Weights of a small GPT-style language model, trained from scratch on English Wikipedia: 603M tokens.
MLP neurons of a small language model. Each row is named by its layer, matrix (gate and up: input weights) and neuron, and shows model dimensions 128-255. Each number is 500 + 50 x the weight over its row's rms, rounded and kept within 0 to 999. Numbers have three digits each. A neuron's up and down rows have the sign that makes its largest values positive.
After each neuron's rows is what it responds to, as a language model described it from the Wikipedia text at the highest values.

L5.gate188:521427481523442498501507476476455448458425543460600452472524488499400420617535442580501471445436505501493541459538463457407474522476545561431523515519428512489491496511560467522515502558467493565453562527445577462500507383605517598489581469484529496457519408469477524474475501482512487552512442450513513435521482401527395475498436535467475656528580489499504483519560497498536471467492
L5.up188:452457523504567460551446483514426443453498546515511456460539458485423498472552387550577472557480508446505597472493547457524399583562477450524505547547478560568640478541476455548504524483553496534551477596607501532467563443598507621490505562513523572378526503558540542482475514506435503464435536453531528455518446444578469473580535422495418519566467547581496510526508523588479495513428
Mid-word subword fragments. Short word-internal pieces in the middle of words split oddly, like att in attorney, qu in antiquities, t in cytokines, plus occasional digits, hyphens and table pipes.

L4.gate725:517404411508507475428454560544524554485354530586432548585547425496451451495509428519483520371511575456524555501454470557458553506360513556513631614478549480474432489414531597480517462518480500492477512515472443503455461480582490506544537482552495491508500423531400479426577456499565497492497516521475525467481484441510423512532434477559503536411582392393511430449479512494529571505536
L4.up725:554517455491473412485512523575561453540512507542527499448478562465476456449565489496487491505506496519544455568487549492550501542463544509568651474498434563597553506454449522464487486397482562482528552533518434436480461570569461502537631457477500449538536520506487582435507530539517528471582515419529448458529493462574443510437520424569492490556552615449574454504505582586480553425566
Mid-word subword pieces. Fires on interior word-piece tokens partway through a word, as in motiv, volun, Antarct, Stanford, plus table separators and punctuation in lists.

L5.gate953:490494371500542529521560532550436455528535511519488526459499560501522529538485519515462452573508489421517504532541514565577581489575556508486439473517483628560470513531516531503514526396537506557582528479442496480524515511421385452485387541547543476407564543543613485506523526507627506467508506448493493490501507458493482484501529654520513570491473497474601434526488431485433455480522
L5.up953:417480567450490507544517483429582454532450572519585514576555544467455449545588494499519493507470449498401558509534493537463564518576477555419447560419460414607460454468436539617485434619406536545466456475577474546433611454536436446528499627607469457487473530568499526547483490504481548488493482450466556637507498554485448456518544543468509488506491390513400470476504536458524530525482
Mid-word continuation pieces. Subword pieces that continue a word already begun, often suffix-like, as in Man-if-old, Manager-ial, manufact-ur-ers, strateg-ic, plus some " of" after nouns.

L5.gate77:480602504582573510462467515546468583534479542454483378453511507387497530483494425557533553574494524512519494480463487544513536488625501461574465470418561542475526401469554587544498463463541539519539497519541442559458469456600567425542482534468491453459377554583551377422521474536580495447507536446569503512474421506508480462575577421469498485466537489485546483473440483501489434471513
L5.up77:448482469491445463519512426490431538431455561513505493503458474493521432446589432475445572460408482470544470407495418448482572483524564549508460533550551505504493457480539574520510478484463512394565435478454509546511510408543526548461596451484469544556501453542505540567450470451534528423513560431495537482521583470545449533567415528538395457462541522451513529469563524430496510588469
Table header column separators. Pipe tokens between header cells in sports-standings and election tables, mainly after GD, Votes or PD and before Pts or %; also word-middle pieces like Leg-acy and effect-ively.

L6.gate332:540455496469562543429502477395575490418541534579508443425459511541618516527549566474504468572509468538584524505601468398463603473513464374478500538399514482502470573495559509499503578547503517514460493590491498556572559488494580542560465360586493523540462440413469488483452436648472550491458474579513560504520424521579500475518490466530524529484476445410490440470532471530423479442490
L6.up332:481517417461468472451530433466530498379546547539582467439458492523489525505537574433456458549437567492548475464533473447475538419493450418510602521452484541450499535494606511542388479496502451471580459530526458537523589443446511512622472479514494442505460511518514506509457434542544429442557509541502495548430408537588474487421561528468526527444491499489451584441458527500493505524565
Quantifier continuation words. Function words right after a number or quantifier in counting phrases, such as two of, three or more, a number of, all time.

L5.gate203:477464504496525482489476550494510456563542496429511462456587546442514523571508525483497511424551474520487510544535531534435465529486489508545503517584515470467488563444559473560426503460489497540431541499394548572530504582503536522381604528505447419416548392517430423546578539503461552489436533500553556508532546512494467560501502504500517474447528567542539569573591513442560557553466
L5.up203:473431561434518608457491509549472466538543614512486440462419484472534521497512494536495573526308550493528425503460555492533441485483493499467501570526492516459495553513499468462458495530440510510490482492529466634520573560458519409610506520527572494488488499494441488472522463546491499523512506534459547522531496517468451481479462514549523425505440506577400443550588481513399559483425
Mid-word subword fragments. Short word pieces inside a word, usually the second piece after an opening fragment, in names, rare words and coordinates, e.g. C-he-valmeire, T-et-rarchy, Op-el.

L4.gate399:476490584420516515496545598500524525566508529499468499510476507598638516526395525444428513428536442413507497524441499505539530574525520554507489468531486492437532509527576525537475492525558507514525578419446545535436489427444557612483467460511488574455493463523406452493499410519525475528509507410468412513496421514471509500602513551457515568557528542581550531514592425423535330420462
L4.up399:434506358469433455494545436457468538537492457458516503581489455484511526495599548502387510482491401523542474581441494536431482420574502550580498493399535396448537572570450410557580466456458529555541493427489454474422510416482570523502551510515538583496541474494517467524581538450496461562536618448497495519590508590521467530580484510548529613428494555547485566484487413533533472378481
Table header pipes, word fragments. Mainly the pipe after GD in sports league-table headers (GD | Pts); more weakly, mid-word pieces such as Curr-ic-ulum, Ro-os-evelt, D-esc-ription.

L5.gate901:432549488484528498516495496556541486520489466508409458500505500518496549529486513523438543529587524514495397471543522511487489526406377418485469485471416472470480464597516592492385512423476473537467515528551543531549409476479522524538470408495423508590447491526463456529457464502493527555521465596478503494518464475481514534574475527556370510434487476523462561517457485481471544544517
L5.up901:521473551381460485531519523527623512500478480475477539432486429451562520434484561430456515468515510552544525468486602548530550537537483561507543571403487482454516441445384574483503459559515539459484411466483484489528498390474526588497529524427489528541504526486375546473521517560433481491478469491603432538507444565442490419485517525422533555393515591430478486476435442535482535531479
Mid-word pieces and fixed phrases. Inner fragments of words split into several tokens (te-en-age, Ph-il-adelphia, chrom-os-ome), and closing words of set phrases like more than, or older, with whom.

L6.gate595:443416391557453382473448463579464471437516607543525512537561499514486536507501537482469494503512486491501441497551529504476486492607559444487465560488466539503500462507576482517558534527619565528555463542536572476569502418440525493455499544555473467468495478461625535528542544419495527486565506508396470492561444476442461468539505518493531530518462459417495529507464552551474457490583
L6.up595:432410524481505438522480588485519566493521544593523583427494466383539429541474507506475493458412515553475531455521470537527408497513490501471509440503471450538466509512555596513512457454500433531449492511505516433540486407524571495509474552492504495520407488501482462507550513444567510472442544525416560569497540557477513497522506545521400600520489548424471502569516592525500478556556
Not, and, word fragments. Mostly the word not, both as negation (was not, did not) and as the first piece of noticed or noting; also list-joining and, plus mid-word pieces like episod-ic, Iso-le-ucine.

L6.gate558:498471480533466503520608466472470504520576571417478474453404552535499532509487527547454432558501474474465420557529506515456446540462459501519517523580463508627494520401538473508571538520508518498558577509530512535524491569525415565421442458460444452469554465416455538499433462489481538543578508476567421478514519399515484602490533499446535534451451534424520523487544522469378650392533
L6.up558:572534526471505466595514525500456443473514552515436509538471476513441457570538489477549532476511462539583551451546547563483545554475453382356561514462551504483572475442430503561491495571511558463443527442551511494431447554472506608501491526470557432572500549571538514457399530522499516502545454429417528499512570554491494473658515519502483529483528556512523501567475491484642498443610
Predictable word completions. Tokens whose identity is nearly forced by context: mid-word pieces (wedd in wedding, um in assumptions, one in throne, ood in Camp Hood) and empty table cells.

L4.gate555:511525425484543566505523462556478538473512479479517416442527534620461480438475487507450477557546495543476495531429596537550551428438368451446437421566482540540490537478483424422541582528519447488512481456499551557461493457476513482501465491549516414377526493490537444484504547539503604518527495470484526520480508483438423564499460465512388461447465383387446513360483514575540474436335
L4.up555:520553468545524503544509482509509528552555533517517471492505445570526493467426480551384582461549447507404559441506546628562515465558413541535392470527511473482528487508461557523512516496523462483475459467477569503477468590461477538513532444543498463475519392558501426488502553591467495469482442477597525495547485577416414455546444495584432575487489385479544485481468457448449550410353
Negation and word endings. Mainly negation, as in standalone not and the t of contractions like didn't, weren't, don't; also final pieces completing words (ceased, rarely, underwent).

L4.gate667:484489464508411407447436507507512393547545450450582466482525501484537474589539553508534504591494495511443446540466474504542488465552477414503470460457466504555489483558487427482620471590502491524498521459537489564462472491591443590439499445509581517417550479551475528442483480612626582502468565422571563493473501503556408476493488500498389548549536498502511503449524546501515496544479
L4.up667:497456510488584497433482494464572471470530474492513492484499462540406470429501426569562524527491565580507525533553464516466507428559497591563468529500495524398466468467527506371480501529462588458476448533524550486425515519472479505526543460562436564427615572601514530461581507535537490495472511524511485457402474503455496578431452465515409502548511547476512482521518534543575434404561
Year digits and quantity words. Second digit of years after the leading 1 or 2 (1'9'63, 2'0'14), and the completing piece of words expressing amount or duration (decades, lengthy, various, number of, hours of).

L6.gate51:483495436430574522477498517550448561491422624525544463417511470541543563521465424557524514523491503520545452474481448478476524600424537485511527545454488509531474541501459553452489530526462478543544583579425515501487457493552520552554438552479515468532512421493579448476570542476578451463561576473484502538542553531469450515547368503539535519527537521485604472519462463449482496488468
L6.up51:402458468490540523449530417489519454531451511485542497428494545497485535563496522470494499502547427433537490534447562489421424479413481503577545471434524458529489468554444605584574560472465503544492559512544488491451533442507508492486546486489567494542558532474566509516492553594473483494521433380438529548484552485470484502540433578543554526515481461499541577583524526522551551516479
Group-membership quantifiers. Numbers and quantifiers naming a set something belongs to, often after "one of" or "among": one of two, among the three, several, various, other.

L4.gate271:570448429483497509528462498490503516553564507443494468472483529584482501484510530557422516474505523460562504469456406478527485591500488479519501475589330456438543488502552576425490349484457560529518543625508619622453481506428523544442480536602503574543501557432432511623500556574507446524481542492563571494561469488508515558546442447468434480466469459517489433519436463454581544544477
L4.up271:478497468575495527460441592502557498558437480567497453536482634585502560498484448380561492537398551577477489474533472409545533454479516476506574529462513591518475486441555482540479530548502549549429498478463605522446508314460399454475481487533486487506403459499483477515459460427569494554493485405543578452478456536384488486463513507506470474492479473414596493520492488528546463459554
Mid-word fragment continuation. Middle subword pieces inside longer split words and names, often "er" or "her", as in mod-er-ate, Muk-her-jee, vul-ner-able, Val-er-ius.

L6.gate160:499429492461526438453530484524496547607501556454454474460535442542438503484599529534498535522425511447509536514510418531542528484502441496452524448549533538441471525436527500407497426544511561485528457545424509506463471518637578641493553549483487541453427543491559484474490475481488565557493622572473519458435463471476518499524492477498493510481496458504538554403503504530464527573506
L6.up160:493425529460492475388532592511429521537489510515474509504524505556436509448594504549524593539537410453499451533599531468456484535505517459382523498463557485624551522473502480493489507557502501478544470469494481517558487466599443589530478567461425523465482536477369505481415379471549534561639445515484523533514512478486525548416564493466446523587483475481550432506527495568554434397500
Set-phrase parts before numbers. Completes a fixed phrase, often one followed by a number, in tables, sports and music articles, e.g. Vol., No., Season, League (Two), age of, Formula.

L4.gate821:502490452523512476407450465528430427472488503586483458555558412507518538604519506457512474412483544543561485517537506473567497638459586473574467501479445584431457547489512536422520524409464464535533487473491520475464465514436513451509534464437484495531511504507558540466548506463449577419455455510453474486516500439533421468527570640588454517519485518457549442626579389561424524431536
L4.up821:361500422457528577445406531466477619533439499510499534497584490482468574517442518474508395603524512484544517501531441457502518503496480539412486545455524507433559554532467496547532465443562480606542494451625524490526476517543449473577541497542496552472468532536507543485487454427420517486521545559455502582457565582497517451577478460512503546519443480481537483516517517470519443535462
Abbreviation periods. Periods ending abbreviations and initials after a single letter, such as c. before dates, a.m./p.m., a.k.a., J. R., Jr.; also mid-word pieces.

L4.gate669:575560526531550505466471467589565422472384430467511506557490474403529505561500531527501472518448557494416497471567547580540417523577526487484445574516464473504552521458454458525489468488479524536516577476446618499489458487570537475502440494501590526513509556499501464562483457539373559508496543503479460562545389478482497557475397609361466421448507427489552535541558521469513540516437
L4.up669:433479648455564507488485510445496478507541489469486589508515524563480451471557456540488451539430478546519540458480551495551511454468463476394535545584408588473480467513463529485489474520348507533546402521503523527477538426496538515519588489523451458564483499468554547505506518626466492511550532426504515527575480499524449522497522417594570518517481473492450476523472443452572488577510
Mid-word fragment tokens. Short word-internal pieces, often a vowel such as o, u or out, inside oddly split words (fl-o-ors, dev-out, sp-o-ilt), plus the hyphen in al- names and 0 in table scores.

L4.gate858:527463504543525498561474550447599471562535515476468415490452529466556544513506504508511555439567484529534485481403483592465540548512513540508462563444472521486527443583542579501560541464508523470449551475424479469500528568494426485452582509513527486481473438511545575490392504573546586462487451595491438534442537469543549499465426518378588420479477512520553494495494522546466499427539
L4.up858:483377528499488516460506465510474459499459512476559602501450466504541558509515516595523484527497492479499478438487512465680528576559508478484445576470544602419451463437501427524390542578545517490570473476523517562516514495429466506494458444580457599520491593529522420514439479527514496422543469538440549483528516643477510484492458447509535531455508437460541460540589524554523521479510
Word piece after "l". Word pieces that directly follow an "l" or "L" fragment, such as ly in Bollywood and Monthly, ed in coupled and pulled, and "|" after a table's L column.

L4.gate76:521450562539510562544534459395573467536560410463436562594449519459444538494476472503482590467517579441553477504548465500438510442565475503498520526487552456543490593556530500474457462455493524565530437514515559525471487554504608433516434425435355493456525530534501543425443563453451461498452526507448578502456453481563443524556587526478542470518498440608461550598510483492530539526448
L4.up76:481448446548577476442393517467435419528446437506521506613458547502409483485547495437536511546410484561522463415460448440562491471519476534506434501500505504537551487567509421513456548557397466439488507484483461541671535598506503461540524445601457513460606532635448473515527434503451527477545560446492490496516497474516419419406577468473491573518450543538525556551528540474473563517505
Year slot in dates. Space or comma right after a full date's month and day, just before the year digits, e.g. 2 April·1801, June 28,·1952.

L5.gate523:558515611414495519435535442543465549572448592579410470545418473493478497563552551446562494444564448491560474470520488491497519462506416580469474466482440579494510466497603454443519435416509526505537495537488435456468365511509504534502421546501481504464474520516524508469484490484484527494491600525496520490498564624514502558459546519502569483467502518501542473578562410523490553456521
L5.up523:424495458498508464490502549505518387409496503491487554506390474516459426521521448481535490488443542475490489469506449451497457486555550477468502548545517615601519453419479442500538454512533602556523505470520476462484522558625486502488503532507447572552510499477545447563511517518496515444500529430471434542504442413603527437453466428522395526580488463532416423482478552424489484497496
Mid-number and abbreviation continuations. Tokens that continue a number or abbreviation, such as decimal points (10.9), trailing zeros (1000), and periods after initials (J., D.C.), mostly in tables.

L6.gate623:416499475443494518495532488466474558527574475487545506553447509544437538527570449485465429471503591492486371548544463469371490589504518432473426587518474544446502497496551538557584572612492487445549608448524506585492545566540457506527463424507473598497507492503572544492503515513501463399385490564507540518529474486465460549444535522509442523495501520506484469509458466416578495475466
L6.up623:474485508483512524516426512536487524481501475438411479491504593580502510546520493477451469427547540446581478405584576477572467403447528502517432540458546487433603562489517443419516539505526500561518426487477497556495470469492471478507598550480477505507454457505473463425514423488435435473530561463593497582561439496504581434518496527443502443504536526517505500506520488458574531510479
Mid-abbreviation periods. Periods right after a single initial inside abbreviations and initialisms (A.V. Club, U.S., J.T., a.k.a.), plus connectors or apostrophes inside set names and phrases (one and a half, Best & Fairest, T'ieh-le).

L5.gate746:497595569498443442450429514621563487484483447493588435470489467464504565453518524477417528531450463572557432516491497580524577588540525462483473525471520560456501533530574383468510522538471525529480555533497540501507466494464513488491532526428439568542516381485574548520434505487540424457626422521478479479430602434525455472499470621468461513479460506608579502481505502536503444498495
L5.up746:472568483393517597519515505458474486581491490486437595465467508453395534524517490507496544483439469511475495470456507556440583473468547546475430531519605505478512494499425535525488478433481540456464525482604491532536481500607479467543506417528580476493526525559435511520474535529487438488454505514518546472535497489522556451453520560489417515442501441502480577428505557571583440510416
Fixed-phrase middle tokens. Predictable middle tokens of set phrases like at the age of, as of, out of, such as, plus mid-word pieces of known names (Tuxtla, Baxter, UCLA).

L5.gate993:438496486546486535525578538459429413409449496542494516442487505475577564548555533446516526460525511468537528512484511513537504461434555482548531483579469497545416515525453487451607508512482480517529510537571499510606513585492555443485428406560554427532513482490487434459479396575481472510542558490533482449438486550491477545522440510453423442440499378452450381566570464519566485447475
L5.up993:527504453524535509576476540573551438444504405499500526419522559513507502497557586511504563522476501475449564617481536515555526513544463424429519484483509540469510486442536444514482476279457547468406491513500502415470580452508633484539424476481533553544542488479521396407508592542522514538630393504427515545495451409521423605499496512551583480575557477571570533517585552476463427428581
Negation and paragraph ends. Fires on "not" after did, was or a comma (including the start of "noting"), and on line breaks closing a Wikipedia intro paragraph before a section heading.

L4.gate290:560462541449476473485501471549454496466597590506543472523527488517494538498427511545488468557436528418536528461552531526622422496460460512498419410409534561515470481517494481551557478481494504479633486470501505534487544582619494547590544515461563482484542499432564492545511458573524527530481488528406555547473558474469400416515548453548392516381453569457544419543489427505565684537544
L4.up290:502398436498487536426424380493502512536525474481473502457448479490572494404451530486543421494621428487497561551566570474519517567529520544498489435499446427524576494489547521468558561543483554576499420515529477556455465503547586534566543496456522472513618470550516538496546469504424545526416505556482411537525554518449425450503469525527433616491554449484440347481413490543477543438478
Mid-word name fragments. Second word pieces inside split words, especially vowel-led pieces like u, un, ing in foreign names (H-u-gh, O-u-attara, Kah-u, K-ual-a), plus ordinary words (team-ing, Box-ing, sh-orth-and).

L6.gate145:492605534478449474524506497519671431469400493509522522416507429476568608441435463491583477465590631478509465513486542508485525456417489485498533478448529471609509468405494542437549473512520451562425529412500575553413403483509476569441487515478573410480549529532534469534546476507531499480557456459426519526481546502484439449410502460452451468519475485580520524585473511455429505521516
L6.up145:545528582455491591499546447497571409451501475558587478469476511526611521551508415425509393456463545524456563501578500494476485493603479579575445458349435403434490571578554557499475564534504489514497462513533539553544530430539554486480491442483595464458458443481504529503468550537467482496530526496497493557434602542498623424594459594490553535465402441445592552509508529489435446467463
Table header row end. Closing pipe at the end of a markdown table's header row, after column names like Time, Ref., Catalogue; weaker scattered mid-word and heading tokens.

L4.gate326:389414545581580525497465501428533536499517505525588501543467497479440551433563441571544587440409385478514522485460458460521525491534492504359407408451584515453511522511469534509487542521476536473459492498589540477498405521422461380583482440461459563546506562492496460409453501498525491502459492489511547500518582599515472423466428582474473529526502481515496526522450419429512452481487
L4.up326:529443500555532508515503532535497502479467545591470471471465443527479525482411577512582485420497594464566493503509509458466546576466401541491477458555535447465524500551519438438582531491452560387471514524572475460588520492551447563492541514511488549613545435525476557561510496456417568440521397550502483524514468588557590493428460505453470468472485494572558458512570417528461504455480
Mid-word fragments. Inner subword pieces of words split into several tokens, strongest on "en" in teenage, also Stev-en, Be-ij-ing, imm-ers-ive.

L4.gate475:525494442511522660480553564426536512565394434450460469447410451514539490586503452427556549515558561572484510445512516459359619539502556492427566459480625541512504494523443610427544455574507497486495433420530544529556436509395519400587516395457490478520545456528500480508437484418581465473429584460481503529537492484511459559447518601534503474487503507522474557564503517393474506530399
L4.up475:457511489557500572481491561389519489497446431448532516406491528512561540471528354404465515523526485361532339403538569484484545502534566479588545469441555531566438461451527549493511537581550468487533497477482498480516493516488591586529459522495427567435507431550476620468502409497548547552408454493460486488456554450518545443503478509468511502530571550507493544525516484429490492493467
Mid-word completion pieces. Second or final word pieces that finish a common noun split after its first letters, as in man-ifold, she-et, cab-inet, d-raft, sh-ock.

L6.gate875:443569522546498532510491540511474467503460567602455408436517470441507482457503423559477544559513519503485520438426492513493544540429558416557503505431416532530514481416487461538484559535488449536566453502447390489471460537548507580572418540510477420388607512460473507419543432571589469472508566495569479523572500513536472467480500592533589476504565449497531552438387553537539490441485
L6.up875:483407516492507455452544466410412562477520466560501488502430428466442629422472504474538640484572506465544521462448486528436448550500399509453483535498571463612449398513452503525429590520535560454576530454493478440513467496569473413489406503465524525508517544464475551539430429546562513540485463596456548539445493420539440505549478538550468496489514497474510572499457514537480516443422
Compound-word final parts. Final pieces completing compound nouns or multi-token words, often particles like up, out, down, as in line-up, turnout, layout, shootout, mintage.

L4.gate224:543457416486565471591553581527458528399561612433502509422385483500522475481466557525476551433503487469420476505533467461504457472528520533575532489490520527507593517513484527486468504509434595460464509495528543518465537510474470517518475438473495506453446484525462497433443390463559528510555543379468537488460560441498555510552509457433502479432555576461486570473545416485432483520490
L4.up224:438494471495533461453583467564479489445548475429459550473524511490456591496460603492493443495464519551537540526539573543398506520602622455473537517511517523519535480478480490407519412550496533452548612453538520516578541440462438493461518379485530605443522492448496575434445396479512492480469502566368549505508545458507476433608479512470459549435486570477474415480496405582466433560473
Word piece after initial H. Second word piece right after a lone capital or first syllable, mostly H, in names and words (H-ik-ari, H-us-kie, H-ark-ness); also prepositions like for and on after verbs.

L6.gate944:498454534475508574567553512485459488557522478549475412561433548425462530497523447490464505372457514528483529506468542436479563465544440532433570496610533520520478430563506436442482501420475550548530528443549461431474538655491523491493497491550525427572497519472539547469490465424487577482435481488589522455395544413462390501525441516482515476537490492463526568585522475499556431492456
L6.up944:453460533528504507525562462453514522554460495511402381547469545580457472575534439424464511365501534468557534468376604533534567516525502555497520475531564552453481490600425467502485512444500480516567410403493483457439514512486521500429501576558497552554446497474461571555498561465504549525519496489487487553513583466498539525504484527490508523512494465459517544501589522577635459574512
Year start in dates. Fires on the first digit of a year, or the space before it, right after a full day-month date, as in 16 March 1803 or June 22, 1991.